From a checkpoint of a small transformer trained on Wikipedia.
Size: 7 heads of 32, MLP 896 GELU.
Architecture: rotary positions, biases.
Training: a variant of Muon for these matrices, 310M tokens.
MLP neurons of a small language model. Each row is named by its layer, matrix (up: input weights; down: output weights) and neuron, and shows model dimensions 16-207. Each number is 500 + 40 x the weight over its row's rms, rounded and kept within 0 to 999. Numbers have three digits each.
Before each neuron's rows, "fires before" lists the tokens most often just after its 100 highest values on Wikipedia text that the model never trained on.

fires before: "4", "en", "o", "e", "on"
L10.up697:521537456482520483558493550451544494543495475510497516564589463511445535424461482453518500484556493475487481524545446433489517544508493510524445481456522517466495516564485520528510516478525526574467490497537492448385554523523548556473485435474445466499465426564464516502504559463506452476496520554470511544376429450498423563521489579482492509497512525535497509460517430532510547492458519485536411504479558508589532550516525526479500504496524482514475487497491531497453480509561503485518499505426476463529499496488503495508490516423498541464547596497549436490511449551421573476
L10.down697:553467562614483458487458457495511426521451503417523491541577559454414484454456545466557584354515455448509485520453469490524472464493500514506464459457511506506516486453505543527479548460525477559494524558473483511573428426415523566518519477476494541488584483443487524496447543479512482489497514561487454573516533547519514464466504468546489494500501524470504445487528493470526487386471526542499440501477566542513547513458505482473479535509441487509550453540529448512451527467523481410585508511529503563514483482527552442495484562476461461534556491472520522500547543479499496516

fires before: "9"
L11.up671:489511477502474492421539519533453504495562511588502451533570442431538508501521505532477530439524533489473556511498485517472469419390511405501457565543513508538503561513440485478505491501517514500495552414462532544448552532508495466529483491549524471540466556519559533500549598558507495514485426538510505560418524520529428462536509498518534503457464436484519591473521503488435528537462491513452485522486403501529583507453467517503560568510476499507542436541514465443476600459508431517540485423453480597529469480534522453563499487535482464533487475506488516550511487478490573432
L11.down671:449537550471438446502487456618506507539532475497519545488473449547492458512564436520449508457529516395479481482442522533404464474518459444397496520460526484509488518556464540497537476491552479506502556473495554518465585513493489565513469543517492526492488594536490540500473401498510467536426443476439518533599553457508442509517458456513525487528507518442501523493527486505448576485554408472532507466551484485546511538549444497530542503519514517507490458471476416456453477487539477490509513505482551555492505515541524512432544536519525576469540507460483495576547501487400605498

fires before: "s", " the", " Tour", " in", " "
L2.up582:521506476554506502458436500541485594504497537509434535533491501525542493490483535482521540440528485435556490448582543515508503494406527505525509470447524500442449430535429465478551601491467531474522522478540509499558422501517538505474504515479504436510514492470500516485459461483493458524455506516536471525488517517480452490553495475545522514550500504464481536483487488595436476556489436565507489515487455473525475401453472561449464551497433490420452528458545526498564508579534480521498512516474485437556582531502528514528589448589478528489496490457449397501438491503561527523
L2.down582:483485542492506595483499444417449477522543515461526466496538464511519443515512513531496520496443501564463470523503533514517497471484514504503493586471513490514486464504600520601468481524543518499527515529500542497491565428600524523503544514426405565531517438467450478503596507448493604530549431472522502462498503530466511498442502539476445489479500476523592543544541513452454503543443512534480504541486549464422556503548571494445433507472510503471487416495494474501540424467479418555546574504532422464500505486522480525529413533562455476524420461486493438509463462451516511538

fires before: " ", " to", " century", " and", "–"
L11.up629:551490504496516557560502453562500569518482445489515477499527499540491449563479501528489518546483416479471490487452474573522465539539516551537581469457589472476534551506480521514443527481497482509480482473496521539485413495442473475544516482445479551435464462520538573522504536473498514452490517448519556518579533427494454457450375526527566497446430470451545523465561469490455552567447560503551542440517490492487544485503466499535437497479495480446454519437468508499500501607492506551479485489472422539573478415499467520412517435563470548472539505474527603493484489480521504510
L11.down629:471519454461437511537554480445550472467436490527524478500548495486572448413556485500460499438499578548443491549587500464436524459490434510411495507506502544546492462520495500458485521556430490500511521491558472467514540507459567554457478561520499457513555498577531492521524408498487472511499479466468401533478472554525483547583545507535530484566541545516466465553486506522513551495495511481454509524488539437461515523515472533460508443535583570516513457505502526472517471466468573528480382527483532499490489434504542566503488457499473527508598508444476474492451501487562497493

fires before: "s"
L11.up473:492449460486530456460498500438478516484467520426531497524445577504459542549542503445424579511567498517519474462497481509489547511505498520447512462529502569524571481478477442505519504557552457495596491494459500607503604556484503496565490516498554461460449529477542552569486477504542521475549497426438569528503474448508401470456418545487490424553534535491459522521489503523508505529517441575454543449524477436480444516524507547504493555478456557491467510559503466518428436512508512468528451518525405452480556496458488504543493469479481508524468498539414478446465497539474559494
L11.down473:516525478577465571590522463542500512436612472511479556520554504476542462505492509593480488522447512510462545498406478482487515453469486446557509529460530436488553448434538502420535509516535556459516513500471460530541527470550540446517493493573556520555476466523478502434463554456482520485505450491526487535476484558538499552482456481507502516447533501459489513482582554423520419435433485532533521522491458510495479509439501499456543469484435370479488492500499461534522507505527530526531533471495500521542572505521424442511500526396529392445481465527511541551534485548445530501

fires before: "4", "5", "6", "ik", "lain"
L11.up59:457516450431444476515487499517529456544452480579506488483529513460480532559534448430447590501564510481473488517472495473408504502517447514449437465479495536563483465491504518486554572541465492488468493405554567504525534460462466550560513407456523569498516531493492490499459506470462517574498518509470466565474520452420495534443512484482462492537393506510517479491601477494586514474504547551481474466486521562457473540518487500476481473493488461552536490525521570508465521594494483490558509481510495405528548489486500445528525499491448574565470517564412533443583468527511518518
L11.down59:426562493438523526551567575556505480541535557516474530472477479438550495517533536423582512461494511434483547527495493488502499528440500447460419464505491554497487521515560517512540543519470538482482459494533479507557434454473498543498485545496515514503502489401454511502441513505594423504494576456481534527528489518471456611570519549491538512474497535498476470506562402470496483441504440476522509547498542505510528515476519544521489449470465363473515490530498449405508487521554506533515535515540506485480511467478506442509537546473474494461542451461446414497530474444448541488

fires before: "s", " that", "ed", ":", "ing"
L11.up177:460535429485546513534512516502525519555500537477557463461440493507497492513437492503512516518441514525494483497482428536500523540465490447455517517469467495480527496444492519537531486591517503435543509550530510527492447548482439451556526521519477500464494551402478567534465488454505475541559536487544549466465506507548528483538502446500509532461440457393421511467566543587602470514478590472474425526502441538544484551543502534466593460522465530521453527573421479574462536511474538485533488438467473469484499556441506524499487494447539546585464509539521532497543577580428432501
L11.down177:516491573532472498553470534536485587542482508538423547494460455482447494420546473475526534470513544442541508448485481447444499475504516470500496463536526503526517513552518436469486494502512495590475476445536533569466492555519543489514521561499473507464455444456536532471467542429508480488482519522512513515460468471502460579498614438480483577522563437489532459539539509465462472518523463510464529473484561434463490587507494467482556532452467549447528544505500417507520491463531543502487480626458515465496458600536475491429464503538496528486565480555462508570522459580460453552

fires before: "5", "6", "z", "ille", " St", "7"
L10.up540:465498513600505506423502494565502513508504563505500540468531507481503466463446512542576516586563433579506533481456478521555526516506527493521557439513485409489416529479515496553473514595493472415468447452559514468474444511479497494464504537477508455516509493481501491453564498478522523461472499580455522453500560508470511531499490489590518510432529516521517545535512483498519513527484419432429454549477455502422496513404558533473478462478535522486497466439535602526472547536517538504482518537484566562504492486433485492568478477532524517452469571428512496507498505531473506498
L10.down540:458450459467520527473454501441468515579519558453548514465546578444485493468451485416513494466532494531478555463510535506513525514503569564454508498522561517493503592510495536486389486479521419527608485461482539525503550614515504494474538511495483530483473586462502497482481471437451495527542493511464513488557430573456519576399443417491458521477480486578543533501552417535492457513491495529542488501495526463540462493431497508501542550487561527496445561529455528482504468499506588465530515515470527487511510508485519465513478482491508468529472533499520480412446523454528547489

fires before: "\n", "8", "9", "7", "6"
L6.up697:509555473548452504424567593445513466536423507537493460554569510521469500481466425519488561569498502442475522496573481530540447496428459438502498521573536495495448530462526462482441419469461541506475513529510512496495541430621496459480506456458474499517562592438497503408512467475506519519524507532501423588514526525535497467490452527512545554507524465495533502540485494519457525603497464487504463497463549482485413470470487478443494466464527505534532491471528511462494439525508541453521508475511531540500577513590491464452481495503516487487480482548504453424491511426476507549
L6.down697:555482540563570478470516506485464494520514558514549502436486532542517506482450468547523472469423510488511540521455531417479447459421543537491465503450467515533523505480480523478508512488487485493525441529499496543518527534504451548573487518522473507518557456484477502426519536521486446512555493490581513451497448468501402554462398546541405504545483509471551531465556465474492573476477508482502531526548504585481481496481514499533461546472443541566501446521479463539475514555472492509586480474486529486521523483480447603449514594471476574486485430518462556480525525539597521559

fires before: "s"
L10.up699:493488509487544478533491409521453557501553474507536499525465516542491586578495539537426527519550512462493529428511519454459477481520553532469470547543579444589488534508541515469483473498565522547508515501498537449456472534526507461446461512467497619478491441492398555462501521501490549572517558477591505456482529520409532488456534477506462523470506492524455502465557509516505539460518484498504419518440403476448543528504503485518522511544513492471515454503581473483502568473515545471464505614431521469483547484456457440487436476469440505531421477507438504501512539562471479531
L10.down699:529469516494489425533474472518503455423486457482458412536430494459494470530514453576474504479534622527461503509448502500568458489541617441471499509514482507459498618500512489488479492493501453546498496536524504524497553550482488536530471516494502554457534452525501483448416545488511445481536503506569481515568526542453459488516588394529529548537447564553486502455536509460491545463540531522446460549565490486519463577459505427454490433485497548443541520512501494458501466487518579475469498477534487445514478427585493561526500447507504425511469506502461518549542473501463542443

fires before: "4", "5", "3"
L11.up132:551529496556503476547524544566496516438521446603450515481555469437513471500446518479469549482489524466451513448510377444530439484571491495459411474527469470469530532455499519395524572521507530479498421511521501483531530519470501560458557432430440556543465390485452483440456497523550522546416490489513523529506444533487427508521499481520511440524537424526498517462549471492530513469505532491512477517502536536505521474483513497525521523520479469475504518478498531481534503513586540494529546494569480428480475480554515502506572540543519540467530462546529504482434504482447541508
L11.down132:527509527494458483605462548573458515493507472525545535462563423445491488532534565443514532490516475452509518552471523420523482486523477538517440484478497513482525481550388524457548530460520469565447473511465525482500481462502490476537531506472469582569515454461442525446396446488465524458483560515527452560495475482497570507493570461527538445558439486510594464443528464482483549568501569512474448506520526478496543514531496571571514489533485507482499452499480497457544478534484450438527493534445551520531501502519511474480498493568540541495483518481455507562540472482369498526

fires before: "s", "es", "ed"
L11.up124:527514474497476459605434576485462481525506564562476469487513512519453517558480475525545511508502519458469465507593556527452563553443552498530445453538549497438540404497495458556485387567492493430493532464511438467461499521531514598532467551520451456484528460523511497512443492476507500532491558494424519524511444544494515477500468592510587479516464491455520500547563495459494557479436525546456503483500550566557499426514564495489563509513560511499458489523465547492481496423551504483513500483479493504475504551534468486564492495504524518521499570509480509482427485487514369451
L11.down124:493593464449516520436466417490455514482585544465529444526505507532495505569540494472452495537482428462494524507514499498529482511458477513495500519436463512579432484475490499511498487535505446526526403516436523502505496511581499514434503443450561546561419465542467451471499412500488540553435459551498511485543474406533495501574515469520480460486518527504556487587514459557534558575511422464543495523463448452419444484484531520555470425480514504450490525438513561529483484525510497556447515477477478516508430502496540524470521599455545562515502441460534493542542489563495466525

fires before: " the", "s"
L4.up508:559537484500460526458539503496493462500505516484454517480527483510539483422509460501516485455571582484545513458556503488552519451537441561517394542445529450545458512539526585462579439546562528487524493499488466519490511489499466546523541490477496481509596469518502565466490511540533502547502490569503461427509442501479505509479513545489492524478509543457515541538452455478477465526552434491511459480381473465469520424505571542437431538551480466487508411468530545448518545474514564504519480545492565486503538505511480540470481477495484501484537521486459481528523430464455474438
L4.down508:459459445509507495578534535484477494506539376423515485576491509424499497427436442488476532550467541471471448500476517534487529514480512481510501469516499540425551513496522471495529529472465487511557614537467491466555538450453562559509432513541513506566458480518430511530519472497458517551449553511537533507504528557546529517529519504515494505531445513493466482495456454444464512550595513468479523494436500536566479481496583503538498506464566498448467516502491405492440514549521399562473484492522552452477494492529452506490570466486442504477486471474518496468493564513485508522

fires before: "9", "8", "ed", "zen", "s"
L7.up832:533473543481499484474517568472420454522560530483477495532609466542533496497531518577569534444563518500500567496514472446497517508470522573492440557632477517474480513527398482511452470496463499526500564477434470474457541481469484531520499558500524441467480438482549572452530463541484531492544489554525494521521502489509453507569569499494534526458453452489480471446472535512513518522504460512487597422412485449439438523492471484539582542514531512464547510550411503504465533469542513463472484455436492514496404423514493455533513507475509536465457468487451494460521503462492531451
L7.down832:483540532464485452413522502548478459471535484500529541549504543508511488486453476529527517484523455446416493543449444525517448486471529516496486485576509498517458481474603524520518459454522527534442493462564557528504512536508486461531465501503432576470491515446521501528531477543491394542529519538498472579524505470543516458629565489538462466477523572492518435560480427436487489497494523528563477523464498490517497535458547427476557497482556478515498514481435589476515481486511492503532504470398491471515523499540441488489479483545454474406464557447415511481474487511476526449

fires before: "4", "ing", "e", "5", "ed"
L11.up804:517563530516500467525578497446471504452484527508502532481448545511608554409539489555511514391581469535444500566559528453512468487503448498481458515504590412483527430469461491509449431456516482515432482536552493520510471454500490525567537467511513514543518491507515538513461461474534489563525492498514530470536444540446537487474517445519507404541543476445519467530526483621516484567531506466506482537519460449503485432549519462493502572433510487532455479488460488513485561493479476493528564472464473503503465482486523513506550474477544434497490497526561518454517408502518504450
L11.down804:477473491483516493530537453482469514410556565552474538485481537508435531445482544542512515447571486512510448474481433449527525508424518550441396491471563490521496585533515552517494440489464500540547523545544490492514541408569468528525505445439513517496521499446537538593453543544492538493493531535500533413518507457513544539523495465517490435520486495537438551433562491531517459417494560483434528521469484549493480464531501550498498564464494444459465530508498466513515586591535545455508552502497511464482501507476511493392556521473551488521536564492496552537519464553489479491

fires before: "–", " |", ":", "-", " season"
L7.up56:488491518473493495571533511527497508487438445475478526500543577528584540472460488469597451510542515500466490429539458520512434525499517482459487472425486522561517483497556482479573548470530422462511486587499537509540591523539454529525373590541472549524470529505476549545522437490597423471467527551522457483497530402561550448516507427555495467492488474467561435526471507452479482525485461500518503441462448517484409581504483514426508498469479490495457513479452523543500507547566481530455503529521512514461542490485524484460494568559500513482490535498487512549520468386513483560
L7.down56:564495445502494483476477520538522500527447494449484536533553490417466521472444545416567526541510489466545473555500482480464463521455535496512500477521521469510448530499497432450448537625520503576457533507465519578508534522469491519549535488470423433543492466499451419462519458534437512543409506503524437562458539473529502508472415543538526508494528530519462486554484448445451447468477538481525463547451491503527494482456441515537509453560482460488443470543431520480539549509528540463495514550552470580392474566513443487495511521478524578517429537515479498498504558484454509503

fires before: "3", "4", "5"
L10.up204:473599467552507498488522496553492495541494409633500453535517506495506500471584492512513567520543449462509499426523479487432422461491508477518425445516469515532555524469503497451532504440480538555444457493517541489497491472537515543464453499460472541508495492530491497524492538510540489533520491500509489582452524467476396561525520474472533446487484508488541563399444484555570601423425563522475530462506458531523490503485564535531505529460467494539490458550475510520471535501567427496512516552510478393554513442530461479482426569570483456471499542518555503483504462467481480481
L10.down204:537545482487506492560477529499520501529523472547487458516571501465606536456518528461587567485559481516457506472481429515424469488470491448468431452446434510552479488507453485489448564540469502555509453507489468549521454475552475524547505464452497548468508432517463526517462550548474488549482523535473542555502514470556546552521488498474501529548466408516540423440478539512439491578555564483538481516530432555438481452515530459561582510531424508510538509547504516491535534591564480476498455486482488539505419461415428532490451493449516481485451494487524496499539479556430437458

fires before: "s", "es", "ed"
L11.up370:455456508504470491633451477513460511502555488495533521530505419445517600467519434552573484440511543537475460522602501512429482473583512521517493438588514506543544548401489480508502459509491515498425524459503472475421524541562496547495419510504505490493538490472518528474426514445446547479514464542445479467489533549482501468531446509478542504526490502547472512519521436488474483483500552553531520449488465512589447448506523552484528490502477480545424528513534552489497495485472495497557433462529510526425507546431498544500551410528514562514498501500504527483520504507535403439
L11.down370:522534467506461522508509485431491559477497577547473526441494541573510574493560583465559523497523501481514455405508457479503582488467566514532431504463497480482450442557477453465512480629501474523514503500498575545472492487477516532550591504488487508453524496493516446547493491508475452483446486531506481524526514477438503462528503526532543501500478497462500405548484512553465534551524511479499395453394461483476567473530511529471504524566553488429409540517540451487496460488454502517505402430533507542488527500507521477488487500520552573517534464471471530493501514519464492533

fires before: "5", "4", "ung", "E", "ai"
L11.up153:511513526484544548480500549525540496500499568582501534484426506486567513507453456415427479538535496517488514533497518495495542464451561457513522570434517549462446469501525511499388566468465531548481517491508477549504553468526445532540505444465500526451541485555486460532438413445548521504472510528405481483505503521490497517492514444505560484477401454517460486471476519505441478560581576443558507553503477475444534555442504526545470492526502501462435446524554514525438485499525452546476457505472474529516478496473465481507531499487464596483532584483468459594464540487464429473
L11.down153:546517536499480495468513484461499545488553440523511452530510545474475502500517469446483461484534520531541475431531520498471530473438549491482550546499463459513513614426468537576445542529469528601514446478456570491487528446497488540491549465493490510454499490544506471555582438500481518489543458523475532515488424512496492547478565456518544519467461490491605436477416523556456434531497511547492456502557477499486569527478548517445460523517363498520564503523521571455484491530486458462505528460519494478537474515476527478514482496526479433470516544470602521551535445453539489428

fires before: "0", "2", "6", "7", "1", "4"
L10.up472:478488483510490541447428504538511567466514522428513504594428468474456456529482527486480496440569467492472581441512459505505526541455505420442528512524527438448481588462544456499565503450505520450529523546541458447451488459544458532547506540484533530514519501537496476464581435451562531508536457443485473521531487494522528451516488426504524472459528542474553510553474490494506436497495534527473498489393490491502476502539517514536526467469493464562483471530496453590479516512495605491528488510528496532461586549594476427443459449472472474438523497575470542479453581571478491451
L10.down472:461494492466536517468480497582507531449403506363599538463497518523521453459470513492503435483475467469526480505548533421526487495438464554517502479539476523471591639519472482478469542561580538542498556515449457496538455573488470527573510480514486497536458483501546494478457522496492463502501484470567489539448524469554422507498511522492533505528485542496433480556488508494377428436592554497545477513448465512492472508502509451488465517506516553434452539498463614489469506535496503528574491474479523546462531533462490526508550503517477479492498503492504446531548448478453449516

fires before: ".", ",", " to", " as", " and", " in"
L11.up840:479462456579435587541485502475426523534479452504568474512440498422434485571547536512502506546544523531486553469478531476507450406549569497550566575541486419539510580456598533575510505527529558478532544548515427466563465519540459470491442469537450471544481486469464502516501539367431509498524532461517545488516472452479459494472473511518492506474479530512477521508454503528522507541463507550438499450527484483477472503555497520499517456510466488528525479555492550514453513534466408531497544497481477508518464518559437497496553494535467572480501499529495451490495462468427476476
L11.down840:478474496426559441517486472493517541488471455589468457466488496480484427547573463471530489429442487463495460546530538505479504472437528456471512457466463497487473667512525481499453495565567531476480517494484459519546471480502494504532518498485473580402421487431480527537521438482520466484405504503503531467541515523533563508474423553479538470526513564518596553495493497535437431504476549544554524526508533496462465510518502470469564498557571495496506517519472497502488508453494502533527565555534485474477450521471536450489440411535494460521460506495538526468526486436498459561

fires before: "5", "ion", "E", "son", "6", "e"
L11.up665:503458514504513523544532515541504466402529563494507485457572532501500483449513509457525534563527475446520449503550457514510505495513490456556562509443511437448500563506540496509473514478487523488495516464514488475464512519477512529466447432441483461489549499416540517434525386483509518470446525519476496486485469565466510465437566481514527508492450585545468553472493467440472505488463530420458472527506514462450425501470575474477424528507498572520524442564532600517493466458511502545481500499505428525427487503539482535473468513541539483457509478514495494569413507590517527438
L11.down665:523510469478523560486537428506595471574553491533505469554531547492570500528487422437562495495519545501468464492526475469428564487530420566553505488495496511538452441541549467458534523502574439489494478571454426592482503529517470526527469455411433519527459534407515450471511488471466552532453536531496495494515462478488502542573508466466479483417500505534505445517548467471504491552512507438492511559494513502512446499506517520578495452498493535493405420486518524486462496507551434509453485508483479504462494430434551467501525496497553523534393550505456519527574535537479513542

fires before: "s"
L10.up545:530532538467552462512555528500495519500475450465488583573418508527511453536554516446544517567542522542464518510531428509506509555432514515432443565451446474502480519515442475446539460502497557455467451527554518514486425517479479535535531543505459508476508514478453481562491532424458542545483528412582464496474582546501542491445479556434483460496430547464481474472487525451485531462471513530512520535468576453388532512482498536514431496547527441484540500478463484502538536527530458455523494555504522502486422483427498456469498529521503488561522424467557453486474453494480462540
L10.down545:470505506486524516535480455499474485491595526464493465505439515533486517500472476510451499551486548441445477376517507483505476437466477459448501579476517508513508530509428523489520561488459468536480426412456573492459471407470479494494544534406555461520556498620461472513515519602551542582487445527465515491532575436484517481472477445558472495500530443532454479557521472489587493503517440437507526539451499494490473476464536530495572480512498486492462483399515521493537471495491526534539570485470505530440487458530527512503484519460489480541550523459484576477449516544487617502

fires before: "s", "ed", "d", "es"
L10.up859:427474479527467512570524536479475484417490527444492454526557503529503518521462469499536570447503476471567478446500491462450496540501559516542499505486490455601429425508487516487485489508503548445504444567472461563541511476486572529491517497470504536452492532449494554485465485475454523532495522489469459452497512595493447490504447534486551502518505481477519562488466531474473502455473467487525534436546531481603511503474607499500537474453440546463398512549470510523541523493540562462530412378429458459504504516526458464507538539463530484619447468521544549477462513548499449554
L10.down859:475563483391530481548470491435493526511444447516469521492493492524487519451554522485499520474501506435505474495489577532416535520433551484517483507496489550453517528474571552505489506525459527553502512443490527522514543526527444530519546540483466550502453470601543449509558516536563506503516499602489491466498466450515578445483535470561460492453477494499499414552539490478535518487537519447489456506529529547533479455439489616557524503554535540458448574569512470434487459480474492477532545477584506515447494571427510533517489483439483488467510490564500522483513466570447490435

fires before: "7", "6", "9", "8", " of", "1"
L11.up93:504570469461503440460523508511505490554422548547432547442546450462505513528466486540464491534517486488551441505492429535522502470449474544503455513489559550495497495433527559459512451503448484483519475487551490491517530470522493448500415464476394469475476445478514534528569568454485516511468533523463503448524494512436480479507554517584465506490523525436502542475568477475486602480506545519456556519527512507468511466482476537458537474495474454406534519482517561560496519599569470504605547510533477480517513431478495525487479491458484532466458391514592518476570497561476497517
L11.down93:514423476512566473496506435529537445512473562560570511486474497563487523496413561563501494505535488494496506542489473537555476513504523468522554490494490491551496380516421538587472418532538503523502520451494546513562512519469463480521585538516443475501539500446505537510527438502442550443461456515510510558510470542491481478566484557491553446540499470589525479492437515551503577497503538472542490510536497508538503444546454470487426561503541471476450413467563500439504473505470493435516484520506513534510463475526500503616494501485533443521538501469457460419423479518431586466

fires before: "s", " "
L11.up769:556513505474527583495495492435432491515488464444439488482460530472527497523532504491492577494517521546470517494488393527505534518500522538510511565476467471476533545495443486440529496429534546528480456499552527453528412482499501506532461494446502521531489510498454491547557544480467545563506448437520508426431544503515517501563468443486472530501531530498554493483478526522495508490491453484566509524486513488428519409477526465423436507525468470539544487427473416528503497536440456506467535468459558556523431444436484489452506529391556495533570482434556552487506525444536502469
L11.down769:557537533549455480459557507550454491423481483539476466500500498534471517521522434481513537528560488517478417478587544496434451473481530521441500518525466519553535462577448513480482553509506548532499468462472524499502519516574505471524501497492504493498494479566426479503488451501474498475512518492553469445473564415489561503508516495535494552486500500506468450503515497549523455505553416531498621566482494513534567396455537563467504504425536583428505423484552516457513461487440493510547453440492493565513484529522499541462437516519520522564459503450400538484434496582538517530

fires before: ".", " |", "ira", "″", "en"
L11.up528:533469537432432511482524479464562575532504476520465510476527461526541517499477531467528521553500446432527528493537559481498454510538485434552480435500502499544490481491548593503479462456564500441500515464527463505495527444514530506450473505517538513476503442542432500436472502542476497555499436464431489441478504523481524426483547478468459531475441510582537519552468472438525528461553547454458550497495547455568495466479458489492562458570500429469520549602559431469490515506546461564463444530510522569490482496570471426493433553554555546503459502502497471485549506486524477566
L11.down528:532534472520459472508492535475488508525554512554529538492491505439429496463568511544456507458587527528527497422510510567511450484554539557464491545482526498449459611470508445509539542532499504511551469500454460499553529598519518507503454508501516517433453537476514439525507534540503497544464452566589555490512543432556481504500454499475556493500445462536446436508458514506504452481489521496472504464471425501470517425476457509523519505454536482459448547525428502464510405490509456506555568460468472464480467588513495521490581484432513482510453505518513478489496438560505459524

fires before: "s"
L10.up831:541501486447462522441518469495499512441573380494456468506475496514520496479491533498497464501538504504491534498551481477575496466493448569427410538458484523499461567491498493414498479470529545456468500482505546506464457451526528435516455537512521546468542548544510477524492581457484524554486474467537512464541532467495485514460488518489516538541487509488491459507490486500588506498429432472559505547466488467380557465503491542466443500577538481504523453495505466458523582494488463464514469577550473537563451448435507426552473541502515542568524546526524477473528546448488507506
L10.down831:482528459504472558484546465487515554508519468501455458492390524474527505498506531464474547543523476474556495447508471503517437509495503510428499479486429488566553508537426495479491525570562535520484477395498533454485414487529509494525506499504503548529504525546536444443480533443510470521486453484557466457425541482508497447534560468469518519530459502564523479547547487515510459545455365509517504509495479421552454452505554523461474517498532495529522488445580512458527507436472500548476434523530543541439508540485516525515420523487515508513529564532472587494498455493520550523

fires before: "9"
L11.up159:542513494448529456445519494542464491493523521490461487490510446503515552489468523492514525486531480460485528547489561544462510508529456467452458535514503562522471532522453501433502468481525418472475482461496547456530610504558491478513546468497487484508496517481485567485536481496534501460400559538561439454490476471511460549552503455418524506514491581480510530548473553571493511536478459515431511529520537501449472521564517484468493471509560469488524540518500498491537604481438475574471426552526522503589479386486588474568403485541477496554528483437414489495447497465491533464
L11.down159:540518436584518446445491497469488468516454525468524505481463448494514511465463574492414539530480520475506506509525512464497461519487572514504458476551435466519546480528522511506522505470461421488515448473443446466457452495565476550470475505508562487486520599533525484522515543482399501463478466460450482491487519468541549514498453454508446528491598540436536449484429555450510563522539446499508540536552480575508447462584475585488492581539533492529460564462530435471440512457475536527550518512487545586476451456492508573407601510480464534515535457528532465499561494488456512518

fires before: " ", " the", ":", " |"
L2.up69:498510421432448536509556509545487454556531453465507484491491408522442489502552450482516440515479487449467557523573470453526467534559482498458505558495428459536533470497574505560523507555524446402462529444521536514511513576495531450529459494482465514435531467441475435496570440533537559504545498498503522496518504545445475442504528502526538508511531506422504457509522548513541487518549515465542491520493468554487493517494500575512518448503543558484540579525502467538520474538465487485504456559511531455452536540484457507482501483483440423530459529509514440481587484394473589507
L2.down69:489468421470511510552447421495478499499493545540556489564549465476524471563417473443551509477468532470521503542582522516492531545500533590490477519506475472553458557448502518458571508496444529570473496544509546504480501426468534476499479546559548511507471485444468536543526473455546607535466409492482538500492560460491455510513572468492504455498476494466498417520502508457509466481508554416571483511511498478470503586489517552491530533559457463511516539488538450498464453491480553567529454557498472558531563483549470552468534390550502489542470487511463437482429435505394502468

fires before: "s", " and"
L3.up23:467460478499486540493410490532504546487441505459540478465460520542372481559547510473486449538478561497512509457493493486566477468502515503487547491447498501624389518491415463534519453547518554488477468488466550481460494559560537502506461492553521512482463497524521551502533469507542518458470468454467536508431522472460445531468595493423523528503507504517566571535503527543524504498548461523450394541539525497487545465487493432433532478490542513442462548485495572534516531450481532445513486536498497481477500501508463501522514392504499442566499457530480521473488557558422481501
L3.down23:541478496547614442496489438534526452489485525532512544545407538547566448522485531414520470476503477408485544523434483495525499473466549477479498473519537525574470499521611534488514503459517513501477459580514496577506543453493576481491495499523489461514460509438588542471447456512498473522428492429592551541530436427449517569407515474451537544564548548476474510506530466544481460510521505425535452517515493501501541519535471522490422494472552498552476466522449484609461433499494513463479463541536486483501508503470482471485514496512459519465450512474453444557509473450564492501

fires before: ",", ".", ")", " |", "0", "}"
L4.up178:539485513479456539571481559517479558406508467500495544523472537568502450493440512455543535550525482421483480420475417484453540519485484498499475476527518501532532458475490497538450558498557455498475534489504470546563523509452480483522520506569602501545475514430524551464501551563489398580538481505481456498546531494523438440556509413484501472539463490480544488497554508466491523456463437422445530456471458561512509445497504470496581503504489551505405576514505536560558473477478545480472528483574456495510511435522435488535520480563545494467476499508504512522423522462491515518
L4.down178:512460561458459532453522454473552509573537514468596495526481554436491455571549478529475447556496494498494515477488558521416536428568502504429465514502521419526466499557509474483446434485493480491492544547537525495516529521476510464480519489554470506509501516500561505497522559500504482463563452509505496544488517452480527511581488478536536449455465444451488481488495493512496588604441575533459491448500494463464499533552552491537460496518474509490467546470458420421548462553544459512524522534536501583492465514489493486487500435493486494452463573483504493440469551460412536449